Part of a small language model's weights: biases, 542M tokens.
MLP neurons of a small language model. Each row is named by its layer, matrix (up: input weights; down: output weights) and neuron, and shows model dimensions 192-255. Each number is 50 + 12 x the weight over its row's rms, rounded and kept within 0 to 99.
After each neuron's rows, "fires before" lists the tokens most often just after its 100 highest values on Wikipedia text that the model never trained on.

L4.up407:48 40 45 09 43 51 34 35 53 40 49 30 35 53 38 51 59 51 30 46 52 37 62 51 60 27 47 44 61 50 46 67 49 49 80 33 60 46 50 49 50 64 37 41 59 58 40 34 47 50 36 67 63 55 60 32 21 54 52 50 51 37 55 49
L4.down407:67 60 63 45 64 37 50 46 32 45 63 39 29 57 40 43 44 58 33 39 41 48 32 22 42 46 52 65 66 47 30 48 60 55 40 51 50 62 27 49 25 72 38 45 30 53 54 70 52 52 37 49 63 23 49 65 67 38 21 62 68 62 46 41
fires before: "- ", "==", "The ", "== ", "===", "In "

L11.up411:52 34 64 57 46 36 30 75 53 34 64 41 47 47 58 44 41 56 57 08 57 48 62 33 30 54 75 29 62 46 26 43 29 47 60 40 48 59 38 44 51 50 54 49 35 40 55 50 74 50 50 41 50 61 68 72 62 43 71 40 47 44 59 52
L11.down411:61 32 46 49 54 52 56 42 63 45 57 50 42 48 41 45 39 43 65 55 46 40 52 38 58 43 48 52 77 72 57 58 39 53 46 36 53 67 43 36 51 80 48 52 40 43 48 32 47 37 50 36 54 43 65 28 63 61 55 56 67 58 66 52
fires before: "0", "–", "th ", "4 ", "7"

L7.up134:29 35 65 45 63 35 54 76 42 72 54 44 36 58 51 50 39 69 43 55 56 50 46 44 71 48 61 77 54 61 34 50 71 45 32 43 48 60 32 39 65 42 54 52 38 33 44 59 72 56 58 54 65 56 70 53 55 49 55 63 22 32 52 42
L7.down134:40 63 35 42 49 61 35 19 60 59 53 36 55 56 53 33 47 34 45 38 42 49 48 37 51 51 81 56 58 26 59 57 47 58 52 45 16 42 54 48 55 32 52 48 49 69 42 54 58 31 64 61 56 60 55 46 37 62 84 33 65 49 36 28
fires before: ", ", ".", ". ", "and ", "\n\n", "19 "

L2.up148:48 38 39 32 57 68 42 28 48 49 57 27 37 59 55 49 41 72 28 40 53 33 39 38 39 38 50 60 66 25 61 51 68 28 77 35 49 24 56 59 43 51 20 44 55 58 40 43 51 40 60 61 68 50 51 49 48 68 58 46 44 31 48 45
L2.down148:55 49 49 47 36 53 50 56 57 48 61 49 51 47 60 40 48 54 31 29 47 63 21 33 42 58 67 60 55 61 57 30 51 46 58 52 41 31 49 56 25 48 44 49 61 61 47 46 54 72 56 52 64 39 45 44 68 36 48 51 53 77 34 60
fires before: "- ", "| ", " "

L2.up928:41 59 60 40 61 54 40 56 50 63 50 41 45 41 43 55 37 57 55 53 53 47 40 54 68 57 59 77 37 37 26 40 70 49 28 40 52 62 73 71 51 63 55 53 51 38 45 37 48 48 48 50 71 69 55 62 52 57 52 41 55 51 30 46
L2.down928:53 53 55 63 51 49 42 60 55 48 48 29 42 52 52 33 67 53 45 38 56 34 72 55 28 55 52 43 46 57 60 48 35 42 70 63 50 49 42 33 47 56 48 59 36 57 52 40 71 62 55 52 58 23 55 25 54 45 68 50 59 48 49 51
fires before: "–", ", ", ".", "); ", "rd ", ") "

L11.up419:57 47 31 50 23 50 29 49 80 40 68 47 44 53 46 45 54 87 52 51 29 65 78 46 25 57 57 54 77 28 34 48 50 64 69 61 44 50 35 31 47 42 50 62 45 51 61 48 40 54 49 43 67 52 32 56 26 53 63 47 47 43 45 46
L11.down419:45 41 56 70 54 53 42 41 57 48 65 72 51 64 49 72 45 35 41 56 75 58 51 41 50 63 33 53 37 61 48 51 37 59 56 52 47 60 38 36 46 54 43 64 45 31 45 20 23 58 29 33 67 47 62 46 63 47 74 56 57 50 41 46
fires before: "s ", "s", "–"

L7.up807:40 59 42 66 50 60 35 39 60 25 49 51 42 45 68 53 31 44 42 42 50 59 55 54 50 65 57 50 51 33 66 70 52 77 61 46 41 36 61 28 51 41 51 39 49 58 67 57 43 31 34 39 51 63 36 64 42 56 59 53 65 44 58 39
L7.down807:48 54 90 67 52 55 44 33 34 37 48 34 63 49 52 41 30 55 43 64 37 45 66 39 32 52 48 54 49 45 55 53 61 69 62 66 60 52 62 25 38 33 35 63 42 51 50 59 38 68 43 29 83 54 43 50 43 80 51 41 31 55 52 31
fires before: "s "

L7.up591:39 55 50 37 43 60 37 67 17 65 55 55 39 60 58 49 42 61 61 31 55 46 46 50 37 66 52 54 36 48 37 48 32 46 45 36 49 67 46 73 72 42 60 55 43 32 29 43 54 50 45 60 29 56 61 54 40 86 57 64 43 38 18 32
L7.down591:84 46 57 27 55 44 27 42 43 52 58 45 61 50 44 31 49 36 56 35 68 41 52 39 66 48 34 29 38 45 75 40 52 47 37 53 33 53 82 62 25 69 48 40 73 52 47 54 64 33 49 45 69 51 65 31 52 42 46 64 47 51 43 44
fires before: ".", ", ", "th ", "°"

L7.up215:64 52 54 33 54 58 72 52 76 57 50 50 41 56 42 60 52 36 15 43 45 67 57 48 59 29 73 59 61 20 51 31 61 29 56 31 53 49 78 50 41 46 23 45 59 53 47 39 64 48 39 39 54 62 45 55 57 60 56 34 53 61 38 59
L7.down215:65 50 23 43 70 31 57 39 38 61 54 37 53 49 45 52 67 57 42 41 48 61 54 42 64 57 63 44 62 60 54 51 63 57 35 66 39 56 72 45 33 56 46 46 53 50 64 66 64 60 53 58 52 31 58 49 58 64 19 64 48 71 22 62
fires before: "- ", "| ", "Formats"

L8.up419:33 48 44 47 40 67 32 51 54 47 51 56 36 55 46 61 48 59 57 41 50 38 59 50 40 62 45 46 70 39 39 80 47 59 72 36 45 36 41 52 49 48 51 51 39 49 49 59 53 49 42 69 41 57 61 68 39 44 63 29 57 46 58 44
L8.down419:29 52 41 39 54 48 67 52 42 67 37 54 45 47 52 49 56 39 51 56 62 44 67 51 47 43 42 27 41 40 67 32 53 57 49 67 52 42 32 68 30 34 41 57 43 33 24 61 43 54 33 56 61 42 46 60 58 50 59 41 50 52 51 42
fires before: "–", ", ", ")", ") "